From a checkpoint of a small transformer trained on Wikipedia.
Size: width 384, 3 heads of 128, MLP 1536 ReLU, 57.4M parameters.
Architecture: LayerNorm before each block, biases, tied embeddings.
MLP neurons of a small language model. Each row is named by its layer, matrix (up: input weights; down: output weights) and neuron, and shows model dimensions 256-383. Each number is 500 + 50 x the weight over its row's rms, rounded and kept within 0 to 999. Numbers have three digits each.
A block is one neuron, or neurons of one layer that tend to fire together. After each block is what it responds to, as a language model described it from the Wikipedia text at the highest values.

L15.up368:497490535595474438424484577446449501524467504527516536513453508437488525427562588523429437507372492504516590474476582535573537506626525538428429528504475467495444563559514466499528470491583545516478465508546478585542556442511494536464482507479488576518461523489495519482417451590509549477487409472430539587517365548539410485540524542472508547436472590434449531524540599499511532557431
L15.down368:430400532537568482516474533514502491545451540467499602551516519463528472524497637644473508522485441610581539475473483516453372455532519458515509523493493540407537423432519535428463457475473554588478461409594470537492540480524425436562546557555434517541496510466496412506488452474567470416492417495470601452481470514584555434515548504545474447506504571415507556617475494477484519442533
L15.up448:388499525495511464525494490530447478510509584399457473544449507576504511474496507527551470515458477491535544432559609481480474535510564423476480515526560497492451536546517566482496621487485407516496475471440502544513504452476547516482493595511490571636463461523526534494433491488557463472501588519396544474489427497462464535480560595518429487552499529504451549418477444507503416409482
L15.down448:503531523510526474502572507508385578464437551453497512468577533360498514469578536521559453501628481485555541503438450509546545467404485565588461552503488461433499599556536455509529444466473547438584546494507417526540429519518608462539585481509474594435499554493540460508523486487575487480549467509487525548453489494556495500628582450534409431479497497516507507495398586517417373516598
L15.up1255:583578524506519507508399465468514480471473539459481415478481503385424485542492448424541586463475477462551498466517523499611564439466546492500473481515494505598506516441481481512395547421512456532476499473547511427575511468629510444518496521519504500432593435484577547491553546513571474442470495505531517468527474542501449468485512524483534497457471531486484517508536492431529414469412
L15.down1255:459504472510507507533532467444479495574521422410423435431485547441550446569478456525487496527476556481507469543520506553570537517485469427498538493514526461394548444450444424495449521465520490526562565519540416480466496442554572543359500456496566458499410588543462506558555494503513480562490445607411480487504440416577423533556502513450668472515442585545427448515548557540501466485491
L15.up1369:460426463630455481460502499605444504455531526489470456429472572517458568494507447523441486535535555517529535495554421418519441542471481469509557453396540452424508538474527497550430508420564496511531465482456522516424451597544603529474565547534523499421510446515516589480461434550449579484526446480370576536563363485518481509555572499636534511570526504514486540522518463476446393473425
L15.down1369:470533589520469416536589523529456557467414518562465452471453529471401446431451477581495518581529552596529478532442457475452447550526501473515450564396474492540421529434451445591480534505465535511499474492468500510445441588439505564541458428545485521516427447527525431463478456535513490501483430477456567569498379446496540443601502549484523475517528472456516604487476558443443498542522
Responds to: Numbers and pipe separators in pipe tables, especially a losing candidate's vote percentage (41.94, 28.43); also day numbers in dates (on 12 November).

L15.up113:480493514473573482535536542618465570453527521475501613491486517534560567384496591544476443482543534588466517467522549401534469385465485543526505499538386475520555495376501468544505605480572630465471563547556564521447492505485415438527484496595491546496448563541518436605545610496580532536570579583556472453525458447516605579457476550481436547502439507558538581534449529451453451589520
L15.down113:551521602466485450483532503501504381544531534486522501487520489505457468457494542497518481500550363479499500522494402433549380546404506525468483489538581421521441497537564561435485423549490497642510481544440531422392520501480461494458512529425548465557565476548505478454383389458484507505460546548530420415537549465550415480622482579508497463488484499525423559498432522523561602517497
L15.up608:571443526454546487518483536544486569483538602488426463571547524516532462506476586494434450526496476506459531496501398418489456431491522542444470486560433406510488414565397449501445515626467509506528498572534554432494514478501495474470519534531611532398498644441523516509596540477492525423495565582470441482582506477476574459527458498557405494525486551406550514521500447517431486488501
L15.down608:514591502575449526511468449515572472522458571550604540491577405515518422496437399583488534512518443504398502392559508475454492486478576508497518508524547521483549475469536497483496639508579489620510496485576458546481571517435430518501420468556485457554422441577528470422480503522484493537516463490541575470454498507537497449584511460460516440386492512559500600453516449495472470549421
L15.up763:456523474467595492570550515486448517449524500452529515549487500480407632576472487535468479427484456471490441545478533462490558542574481511511576499600463487552517464513436526549455527526530489516439433461547483547489414526456556412547511465545469621523427473614523564546502567493494488539534552481496518483507513512530533488504469577507377616539478467421476501578514505533428587483568
L15.down763:509422517492390424479558396459515508536536579529430488452507476563493417462533427548575469482589480538499501503548446471495452451485455571467527547457490484444535541531439475552561483508436489514464507576515483533583547399521569538470495561525583465449433528466365370462516541518479439510486538479511515500537534493519373432505444386499476476440452444490537552461481523533523526567462
L15.up996:501494506441528454597507430532512495380462530474534543437542534557451469511474533593502516494569451486461474509551496407513543600509423541448540462585467518519489474532527441460462513555481624412518471445495494475540489517439471479557490540585474529540594433557450391443509613519484381585450442448514552554505520522515539508562513435452480617468471526487425482499546435474549540506522
L15.down996:625461539476493501507477529532408497569429479475521490641519475499570484543530446532520537465382445512573519498531478478492459613461542420510442517513457459506515530444530498540554474514478452533530548481499472513498458457462542421468536532541466543514557467517411482515539532451451441529539538538468428644614481446538503467485472602441455362465474477467484508503449411504551452560595
Responds to: Prepositions right after a verb, mostly motion, placement or causation verbs, such as went to, blackmails into, put through, rejoined for.

L10.up408:465512426499488416443514584497526484514524611496485464561472521460482523490579437473414479432445546534444477392460483486462579535545453446567494495542392468468487506478499539526506505551459439509444501562538469545515533518467492534557432487486489463501421575574500527427565414523535544486487580485463387568490421517480530505513443547494593490456486471547463437495505432531515476569543
L10.down408:594547442519497497527508504499598486566410556565424455496401464510449540555622443472523512541486480524491451594522501459554495578509397488542562542494522497534496495505485530451459529494441656589581429490508500575554432441397517435504423505463579542370482463575499526467522484568539492506511515507573477534485476630509516436548604529536501557412499518522398428497467564526500521515434
Responds to: Column separators and header words in the header row of Wikipedia tables (election results, awards, filmographies), e.g. | Party |, Recipient, Nominee, Team.

L15.up272:411534467488543607430550487480537478479412453478528497529522492465454527520531449565387467406547507454531564620400524499505552501533509521401547475519439501447499509517458473568509546483475590498504561417464475452525468487513565429468500510447519476522495572385491526511454482428509426536398539533486499458434550546502500481493565368402461470512515429474582466443485485579512529526476
L15.down272:576493484507542410436487601537391496487527470545467498485535483532509508451437451426587552630446574454518507381523495536534478470477471527489532565479524502536579519484473527418417487479443433588459442519558459546458620498497469558542451486495514535493529466588497514419607481502503555472576563445501498511541492448565489424485515587526457388466461560492431512495384555461539432486543
L15.up693:384513373566490526412525488454585454526422479417437477541471573414511473444580480483421532485536440513490535553490439555480437500512533564435501441564534420504475579587492444494503501510531507428512527435517534544472527544517479465522436504494479531417463452545463538579605488505471553508460418577498433532515478466466570572518574492537493478429631418553525503497490569518495529509532
L15.down693:440547554435444433456523501533508463510551494384439473538475550437475393530503456423495455555442521438464484520462521566558421446581431494483441456556540455449530532535535412487575416490483501471457483475532420450444497399506476478503476538570516511438422466503421539541563436548500539460451502534477453539528515515593526485492463507438543499534528470585511538515556546546520492510435
L15.up838:380522442459501455493429534572501482440526487393467599473501514396523559436550520554452413464493477553443523565542437466484502540552556597435566454566498492497471527571533441458495491537654520499521469462592542514447518488435476436455450480516493460415453481540481460522583477491494408506434487509498493532447479499507563447551565508521510510457497489507511444435459555519441537560458
L15.down838:493614550400507514523352491549491503462578518367419532410494543372536526477562607443503460589414453535435483492452466479484593501506524517472430478627526443516526539490470401546491447455501572518503504500508446511462441464464496528528453478474517441452545532532479496490521386469526449548513474546518436549520532486492484527528537409532520479550497570509444470479446513546379494580404
L15.up854:396511433489569482475486531497447480459494417440404466457507527389577491474548522477509545499474470592477483498388467447473505487526534550454580438552474445580484561510563522563451510472564535504535504538547564540475519409541515543591504493546520535410411470505591508534571537435447475583457404551495502514479478494526532526507476549505480423440539490561614462387394539542466473509566
L15.down854:513473548490422455458489427440480495453679491482545522464471522494481458508488526437475385537387512490407498461557505564495430484423455489485482509608498471506469491454495506493569575503500496537493454462498528509465499433463471440433506532487509463489535462533402533519535492557497445525476544470588529548489543521448502503527503584457543446480510561510422602538516556532501475520561
Responds to: Last token of a person or group named as a verb's object, usually a pronoun or name, e.g. tells Parker, helped the Predators, accompanied him.

L8.up96:488409515496595512507467411532548468524562417441535535480541536556535498529552490463498557407512468553459492487494520613474485551426498536430559367473445426477541506475540460558392527559485556482507563573452515554542543468528529472530561514502467503539529504593604538551447586553525403547519430502508502501535499458504520509547512475500490489599519502577512509484461519394552478507489
L8.down96:538492542526433461437403466534503452509488456548481462496516537445475460468477532516413522601504513514591566482559447533456521533572535524527497462466437491528453520496523422484442508451516554476519418475526431523510602493552535481376516522473537453486514509463518488470435439471548555509456414471559449443419631525478484510520443525533462502486492365440483464502598541485474439452483
L8.up536:558532486410536450559483598558527452475570520506434523528481417492505413572469525467461441474480514554393523414515429410613511466474561498593467559575532478473520458459444534517575526597429611484608467438548585532516475509477455491552576569520466418490490531475522486499554473509461539610504435496479515541438444512518523485468468506469529498544432541601498440462439436523562448479467
L8.down536:494476460501558491509534403552452580502506452563568401490480501452529541515529498517533594484470524438555401438498468602459479552484400587442486469481393529476425493500496467503542403493473489494500500586486427431496467477512449476468481476562527464441490475506448545492480439479498479438464472529452506434510466506533428562523509527500407436418531579384504512593482469541477437410496
L8.up1202:584474530496538501565545507448565428454428491443483551489560486500525586488441581421542431470407446515416541479557611615566573526584574488473541579482355451554554505438417488600414574471414580538556496585538478465521461525465570525532541601526536518452520519516541472526468440493452523564474479510561541559601559470602573541594511510480471517507408458505451446499464457575501405564443
L8.down1202:425502499493504512497436483548449597508553616597602495426514429573495506515485501499481493472549539471484485555442502457411481443378488461544508590459487509551524537476614483444596504557467513548511466530460467457488636441452486507503518431593545483530533458552468537502552534457493409516413614503604429514509525532471585551441470470569481519478427485540534620589453547567510432456525
L8.up1225:505558470443520482568504548400478479460439514406479506482558428593454505537455544483426521499525428456507553459466517480487485418432510458496468441508493455520538452498391528581492559425439539521541498589488585544456429574496506482547527529560481501482486536485519505500457480568496515569511518517544403474479478417500440341354506576481488538583443543482552516462435481485492429494413
L8.down1225:540438559487436506403566421641537482498492520526477428429538549490520470501404589538480505540479521495453449537460391508399521479441518494445489496627461544637396504522516502505572558528499532515450423490466456460569549481499498498475487464512470470466510489357453483571479577395484513412406498538473382563440549524496489486550507478509583524506488415504492608568468462513441520542549
Responds to: Directional prepositions, mostly to, from and into, right after verbs of moving, leaving or transfer: dropped from, moved to, returned to.

L8.up476:503508519537565567497494525492571463547429438523534488437564474487555504534487428522514512533546503533466438611464483529405457521591561429483572558600507480448520438553575537451540573585583489463589511459517552443516484534452464477522385505479457469485521531474420520501515503515421496479461445468510431498483368495528393482459475481464419483512501540555517486416527627471495484579439
L8.down476:516438535472479518421556559537519504570404520451509482473442455484432493405491425515568539488501477400542495478432417483519458489529538518439454493494484441467521492489485539489472450523591535473480543459496442462533404458444522509580554505513488452561488482488484503457464467501557512484507438526555475514531562471432465467547558452494516499510597373460442402570515428492414456464438
L8.up958:545557535486415532459542521491532443526550566464497559471511487519512446536499432430533463507393445482432513502532402455507594454542549543528470555492425457498426512437543592537518522517586488584534335522442476525491479462470616404448421527477471435523442511470586445546532484423511608570472534505524447354509510540518526520439493544480505497516431555654473412474452564578501545516510
L8.down958:442437535477535602576513619483550476436465483543475486508490583533566522516500501524507452520500515501450505526455433527412463480442595428428604553578486476429535562477555464503520539477485554504550376514571493474582635550555497429494503585510449460610481523529513531531540516433486512578472537601483499458540538483441568478630432600465530474533509505536492547497493569420464575446493
L8.up1061:456423492453616474520491495510528462600486434486553517551616555474495373489441490434590461469484454467586517559531517482448529639548594510455575432550553425475521415538510523420519492518550495359552532522513489511488531448451551428551502526461551429550570435483427474508510523502577460608523503494573467576444514474458549493529460467482509487528483445581509512476458426451546585425471
L8.down1061:458559439528484480460506459565496511616481497452521542484427610523463532504424483483561596561531448435528448501442513476505483579508490419537483485437502456580621435495503570532544454452448517583419465518495569471493331588529393533510560411512601540387467480527460527488520411469458488466516496568591446478480453504499479559526537456516540479425578473463542486558498503534390437420522
L8.up1238:471530510444530460427482549469539470550464462536478494498567460553552592547532564515449430548545524528600503524592475474534460546442514508571523541492517431420498567503561591533474481461497524577532530569527520506492557489496567454497465487529542527514487486457563447588439514386542588470490550497495494457590451461581473487446478542392597565475479524485453452390456555551508525496448
L8.down1238:505491526461490448585546474483599481448511511533469497587524526579559464608454521484497621544466539522483457547495405537463485508436518487445538578534420460426545535520542523458450458439547432427475506490555462456576634554615464402509534556534497523534569535481500558516474483399515520479525508542514504463516487554525620563486461632458528488462384563535454515446381507461475513451571
Responds to: Object pronouns and determiners right after a transitive verb, especially give/take/make, such as giving him, gave us, lost it, won the.

L15.up482:526483452395466488565559532514542447424367582491472511534510477438499501533464475478507491425512467465526489461527619573517541514540498440486457475491443572475576504496430571469458557520558536517431485606488456550578510541590554498520480463557485562453631568566410432619494552598459577556509435557385513534545521545584522432498477574540417521510505593476483473502542493473444502517456
L15.down482:450532565524476530553491427460461585496528531419489534427562481588578516462396437505531465453418529492537443529443476481430483477535546530544546500476533413465566515497510488465590611466453529538578535540500490528502551525433444529531424558400439471479521475505597618503453524423525450469499521461510504599472423467448506514454506468420469456513569495443488473490555486522491531536497
L15.up730:392505479504496364518522527530454408456430547475434467480529457439520519594500525583557478406517455538492459448573547564475483540550525573533494487501500606566544392514536509495540502419569457472525488565435547544538460513503450583446452508535435612492504524478569508588442441547486481518511621544543513505479540461506531425530541502487565443480457540502505462489585548415540521478460
L15.down730:547493462567474390471554423428418467511591512451537541436444527439429476567428499495499550626448490516514548419443445521432524548495529491341452492435543483504544518510476510462533516598545595495516470514490564450417582491589535557513445545488509513538481513497504545531518533489552481520505476497394565441566458577497408513498512427432487515495478437506526517514462535483531527505506
L15.up1076:458557583490457412502502500554549490444449560531402521505486511532504421501439486522510550517489464572533482483497492509456596451547564457496452474485486442549505495532515419571397502454610494444404504551472530502565559445523482592473446640355533519502563582534454568598564505604420493491535378501464509617507500470543489497470464415477490602478524375551551487465492541435464502527466
L15.down1076:555424523538559458546468541540511510585489514546531498465527473467461525512420460485544491452517488470496526485499469590454487583469534493552438524499407530493546482498537452572678507477396569443444516533486452521510500555534508519510474603506523504564532428480566560479470451438533409454521509480438508506540495471505470418612476487518590351545475460526510466538494405485494566506452
L15.up1159:466560544474412421497451488448414413487562524527464429468531501530514485336607537521450480573570489460537463502481456498431493516572467474486517458434499414535395513487524478473459604462560561450500482498516546599545536534505470471517561381522545589573632596548545487557564558523416525424568453463619521491396552523527536530510556542460519537465489565478489574450500468587388545557466
L15.down1159:426550486487449436525484521509405533568641561385539491502481532424498495427585539555562481458474497509565491525497543532517528526549462507522395507435584538581445487453445472533493457571592553476505446482412526588532584410482446476447430496522536510555439494558433496595476520387460507455593472554465488505481549531395484578446536473602553532634490445525487571506523397580352485476490
Responds to: Articles and as/of right before a name, title, or role is introduced, after known as, nicknamed, changed its name to, or titled, e.g. "nicknamed the", "known as the", "title of".

L10.up17:492446562438437460527498482495430400518466496523519511460572505491498411481538472534484525515512467492512504555383420491569491369558470467470525474530570505494400552455518537436536477555535495498568573488562575534499536553501448481546505511483501486529480411458601521513489485583478576533491447490421524446523316604540545488495532571485438554488510507492508435460431576484491509570536
L10.down17:522464687560432514470513519447599424540557502540496528535506454484615501527523530450471452514515473535482525517453463494463490510510377557475544497491548478544558546593603459543517478481504452543515540522527510539501509487550501448508527447491620496425426389510590494459524560533515533465519540549450576628573470544538419418599473466559443476409518479427467507526428582580546517483541
Responds to: Numbers and cell separators (| or ;) deep in rows of sports or election statistics tables, e.g. "| 18 |", "66; 8;", "11.5"; occasionally "all" after a noun phrase.

L8.up195:456440508561478629473473530543590541525513477414506492596487522409456569481566516467501529473406537525462524511450546529465468598513599510480568549467464465514602515518503444479503525595455514491474546492572361490586484408444416465545575551475514591518408541544489493473513416544431480436527471414393534547535495449532528474399441523529534490369480437579444521502519442448445478479486
L8.down195:490473483588557517475446606537483501471520542391499517490653491505507475489494490446593432524488511487565520517514551531476488562431396562450471563554490373462550620478553451530470454543444572499478513460496531585471512574499556576454485384538554532492459507549474438527527529398450557436529480497455545574464527425417491483535440518453465558495501505533509477427508532543597481531518
L8.up1297:553521484546421504461564545435513469451557518497449485450504462536457506477451579534534540552478488481530591494556471579537496491453489569519495455510466569477519450458537512575534521536462474466480497493566464504511428553488487505523552497535479527459438433490536482416405550520490491455520487463517531432507537626512478511482469516502532524423511450539495508531580450504527547514531
L8.down1297:485513495447591574456406574523605563426516594618569449453499455537535452507423465419526543524550465498424522503567600582477584536506482507658460533507532481508447474527517472537520554513491456487453477480408479552476451535526502489511523546487535418480399494439481513469499522555426562462466506476531584444517488593489504553579400521516417538437540501516473529598509486483506521511461
L8.up1463:563499580545480522398476508515536584516497582570432508500570518515512505380551417541404463512455423472460522518609555554495565573544531460518560459414415531469461472543454471518547531593381502379537442468488403513560519449500442525442529463393556509519403562484519478477502494522460511466492497413413494571489434493543450537538426548510548458410486489583506514461501474500460479480534
L8.down1463:462494501450486438416465484519446438472503448516545519538596503520533541531429507525558507533496520503457522478496505541475490414472355491424461526408556435492499582469509430498485438488460500403464503447504447556461487582509490458519456497559491521518555640524484506510472440438490490518538522531570546437511508546497497469501529519462463536508442499499597515446515416547637492413529
L8.up1488:507569419556495546382440512572429401529549564489495457615558585504539483432516468491572490469549418502522478604508488575493495517497463481464576520553479506509472501526374592434539486554508606509429397419492484438431457428519481575410521567511512508452472435468555508439585499473455413450568520500543493408462612445338518494564518483497462565551507490500464458447415547500500465501527
L8.down1488:544526499534545482442530558508520518435532465500415456425496496394548450526474494467425528542543524486453512479480428529373526526516555483539532482447487408602572581507474413473470515571453453449555453523542514551488576465520492517476409504523503460382513521450489555496488440432559464450501486530515529485429474506553510574590388506490542427528498541511568486522447476481490510525477
Responds to: Header-row cells of Wikipedia markdown tables, especially blank cells after column names like Party, Candidate, Year, Ref. or Author; weaker on infobox list dashes and "of" in "Supreme Court of".

L8.up910:462533439472530505533586461497489491414508458454474517479486525509459566492448561495522518483479433521488550507581394496418552520488531502520480485392485543469442417483482463432555409543540542507486574486514475463519548458504468493617519558499460490561543581528453441496572551549576534431590561492504546578448370561543493405470457586473475537431495552533592500493491479541538475502528
L8.down910:540426577450514497536605393502544456413525661461524477491520426490413503480499531481493526446536490413403565562512518505499459505485578600455419475486484515412521495528491432436542528568456507502521428522462475495448502424546571542510556503565543573569529502445413493410502571458376484414390571535456568515536513553465515539460468463517503523496477562524494546495478502487446490504473
L8.up923:495503449512500464522519618536499484453563513468448544433425451460466395474532524493498435359462468546457491475483508480458565509523635543571463654387555515454436457460573624464410448542545550480489519506532464478575503449435509569498500570503584476504498535548520537561457564464491477354477532497527550557428504447442543480504470533492550479401469513500482523452526415602459495447456
L8.down923:442461570418477487436593565427595477404592574434567509530467511451459479601544547482473541481529499444505476510465448479416529455485581471452514560511528458431458579569567442453502513581505480441448398439484537567373532482529488407487472505455499499530557455456464529516508440522512460496544506436502448472488485503517535520490484556543499449431476414503551483574455454480408466575485
L8.up1167:512522459565550522531475431482506519475552492603518453542444540533474472527527597525502526523431530609577530493476522568506477533491583533512523508429517533416417518508483617482407455524428569411438544504482555520457522514561481557520566642459465489463541529457534513544447523410553524552475588400517548535503494569509551462532485504470604452573470489449493478490526400549417524583552
L8.down1167:508536575523467417448455488413572468456557568463469454546473517545422538589549535536571446484482437426417492480504521602440491536580592465406493590524612443479505459578493509447481449536446484529549524503526551537525526516534476471505466544502554474503594554532447466488488520469494535443497564482498489505473534481484483548488492451482555435533556546542429517647510433583430489520465
L8.up1433:508434540452546415476501481507471365526511469491480499584578477483457461412480537501526453443449438547454497439460458482491347448495550547415532442525453500459440466488506514425483502525592602493478518534540521613472533515494510494498455470523541507502412557568516615502455506469427487495478504562428496459487453488526499549484511418394568520511550518460501472483511570484430492516593
L8.down1433:502510510471468463577453569540498419522501512424494452405484422574383572429475558436427532596470459471476496485483496537425532484447529481531474526609486449480506426535519458513438429479519536532450456481564516443475556463455402446543527584511510514664501430473517498536530490389510619490529478456574483492496553545499474522464526495540463489536502471532450441563484528570500546470474
Responds to: Words that assign a name, title or role just before it is stated: "was named", "renamed", "designated", "appointed", "regarded as", and "Name" column headers in tables.

L8.up503:547478480452470540547522500485512502473518404485401446512444529578516467474411489491535549506565545438536478505487546453527482465503557597543526524577569430556488488435530514484488564561459500454526538355569532443486519416511463500515403398435464534459494453483517512445427527578436406453476475469430479529489458516488504606506546442522489484501589414478569431453520503564517502463496
L8.down503:557476442565488466574458475419460565445544594494520560470550469497531566540487432473471502494395544539483506422551494522602478581479514457501486501501584534399484430429466512548453520422423428440576610464475510538571576498584539490463472547486451558441467512529479484592480604508485583604498517462482473482456375487495517562501431561491487481482474432551542454467595468481615504468589
L8.up668:429462550445401590503504495461426398472470423422511576476442517637529543496415395482492499503567492419497581511472526492542452518508404526461514518565463347508428455513554569490510481508537503456509502517452458384512450556470466558483486478529464660507487489550474471538460506527456440476559461505423466472444558531455519485541498550524532542542458567463459489355506512622469542513418
L8.down668:606502524519414499539492516545484457453484523385505501480507474522466564482437395443465487497504530484478533499600577533418420489410620507547418448451519466583562525531588481474431400540465460481528499478499501474530557545533496490446500481513569677439556544593523554580484474597514472441537478495442570518421543529453505495511459495626536554423528490593421445559621578504521475514337
L8.up720:515459566493447561487359551497386493469527555530411443440501489507513539568485434525637549624466549462578501522530397399460417492466448565447490423527469445481475489491589501517608540512526380476594494524551492391515523537518516485491426419450580612519482410489504523582403535579448476445522536500422452554501476534554510468535512542530512582539520495478487543467564550541482555525472
L8.down720:491406568400456582510439448560489430497519574470409561467489502533460556483476446476482480560516558514539451492518454415437512566441511579468557493423487454526552497568592440504419487511459443474533482489440490445545454477582583476506604463446523543516531422515476509459486526542519482361579537509467448570499571443497372392557435509580544560540523510606481551505535505544527424514431
L8.up1093:398488594428430493444398506537478433528504511491500434449416546646534526522563485426457508556558489488453532494485563447517471450435520579470421501491478516446528525468544489499534536445545408452455565527438564463563509631391464498542440479498534565488487545476420451534458437559455538477508543550448432498442519511516535466521493558563433573472556493557525482479558450483373603464433
L8.down1093:515483482405473523502475452490481481506558505486514498442509467532483375505495447537490475516548477471526462446609464489503419624468593590463540564486440459513451551584510562472572496577454583491502542370522534479539599513564558557431419559441428476461536594472431542422499435515454514454525514544502432526477556493475397482465492379511441580533528485461584529506568418554525542522537
Responds to: Numbers or cell separators a few columns into statistics table rows (pipe- or semicolon-delimited), e.g. league standings, career stats, election results.

L10.up874:502535405505479485480464558535447506410616501498505576449548456426448455467529502485520514558454538562472472525462511454493484647426496508565489533424504541519486438603501468458542535555515586488517514559507462499541441467519439597577515539529565521510448471480533472467509547452451504477449550519456425500455525471523526474570522558557517417510471489561477488505536558481449478419532
L10.down874:420479552494413468540526520435487515471624542474553536484474461464527500543579507491504438481496460483399459525389382572410496468537556432581473541483604389532535476517464474451506526483592452370475597409545508627416449510477531391403396544447484562499475467456486448472469497504513465425517395475496516464502475501526459458459507533529533519534466482504501549507539410559452569536481
Responds to: The word "as" after verbs of role or function, as in served as, used as, billed as, signed as; also weakly such, of, and table-header cells.

L15.up724:488471583494557554541425506563484578548577500497461549445472550478423521552559499376458471483570486508531604547558523505491401481490589522474558475466399501434431449460544377576503490485474512494483546544571531504525460424395484478470531473502408690514492459508504554471435485474473486570466504515412505538473503573526462642583508532422522547525471598617492472373537556541573477534572
L15.down724:422534466428515596437504513438569476505533567426522413449588495520427489477524447524547581552483476504503457572487484521508516535498512441518488557461484445543503433617521540460507508487578498467438508563480396539461471453460466522588421540496543500487587515551457468541557607474550504484491530555507504534524440536404602479476587495552469397477483439466489494460566567498593473443468
L15.up871:423590542513468565473548612554456496498512490491454500490482447456362499438460488587563464532430502501520486518445532584562559478552570420431542663554424482490561536582468432452475480416454497433487373572356526449478527492444503420554467513449507504570571485463635476525418486541457436453476435493451408485452571553506512497551453610429538483500593578433514509490496514438445479511503
L15.down871:489385487461521539524415492511426447454494516433449472425629484418523488522533492520536534485589514552541470481565584511548555443532481521495527540423453551562377528519539482391477448512528390498592556542544575534609504427533523527446505468516421533467507561434501455518451527413520546472389547557520528548470544463363499546485455569520525506445469528487562523503502466444521563456509
L15.up1135:503445619523457513534507487481506492541461611486476420549508553495512580426526550510453456539458496490486551495508456577569345506504543517483552540558574556436438433561486496561527452595607500462453479475433502514489531428480540616458478536538519550548451548492489492528508427586558493554371506526454482414537562561457554538552502571461475584506549565514490550593498551460525439482503
L15.down1135:426483516457503469507508527507499487467579475472488539498580549498513587491466377509540505439485450463477490508494416479531536544505518511484378496580433513533487392515503462514557543418532482556500477416496496446555552441485458561447452600551451490539561442463563503448511532551524549582544512473385557515402617395435465494558524492455458438501582538402430389558419472536451444538495
L15.up1388:528572622488523591501571471510522428483595512480507557490449459525455469495524516552528540443431463420467545380517514533440460510568533578517546445385541434526448485562494464538486414513542503482598428457508499505501497390490451493391421560474471549414492506468568456497441611528426573475521538528494534521527588555575581497531467516520527554472523503539491590400528451572498512433575
L15.down1388:510488488476541509518473421396483542443583500424600509538538603514452511503446472416510486561437488389458428440452499502449515523545546529427576536498500471529514499469559516510422505439520455543500460471524475620544523474440502463446541396415476413479434511505521591556476480523498536452422484597501580395540540509587549515528527575563638421493541483527449473519533493525512546488480
Responds to: Column header words and the line break ending the header row in pipe-delimited Wikipedia tables, e.g. Candidate, Against, Directed by.

L10.up792:515469561523555492496524482512536569542389505542442448592558442546473458483407523495489468555542496394559476488489526519564497615436557366493584530558502437525457498492551455449493466558510579470527549487507511438423491440403509593604465481532517483482541423428482455536436458533503443545484494456420491521448534478537516507469533503555419427526454514617441429491577431432451494517482
L10.down792:407452446431500483609461478518577533542558535566503493392564520502584541515469451419578462391573460487480440459363506523505473501495471503436514431474464531620467615410406493525419503532485486569497522522438496423497536471500469521505493467509509446558479439480508483545452496388555433483522442484537498554574576533515588451522540579529569433493466471487485583501443489474471582514465
Responds to: The word "to" (sometimes "into" or "settled") right after verbs of moving or transferring, e.g. moved to, migrated to, transferred to; also weakly mid-name word pieces.

L10.up67:442503540483488468543556442438522433499424435573441509545492468430515489475450566542494354449467482480584513528594468421577489585600510522562572579528437436508510506533509610447497444507482496526597496494553518471606476476492487391544469548543557406595493511572517478547441388518406514491570525452578521486520481484580512488483481474420512508516560467561516419452447535497521550586551
L10.down67:431537577483497590504599508521510468515446456480440554517501435520474488441464434485485541507525491525442434496484454459434478519435507461382493536544473530473528513435512545479554530588449564495480534514490521538605482486498487473408561548543469424486510504481494491513482484466471559547492487499623419452518578423563576532484416562454487537569523529607403494455524472503486402426523
Responds to: The first word after a verb: a particle, pronoun, determiner or preposition, as in picks apart, set off, closed her, boarded the.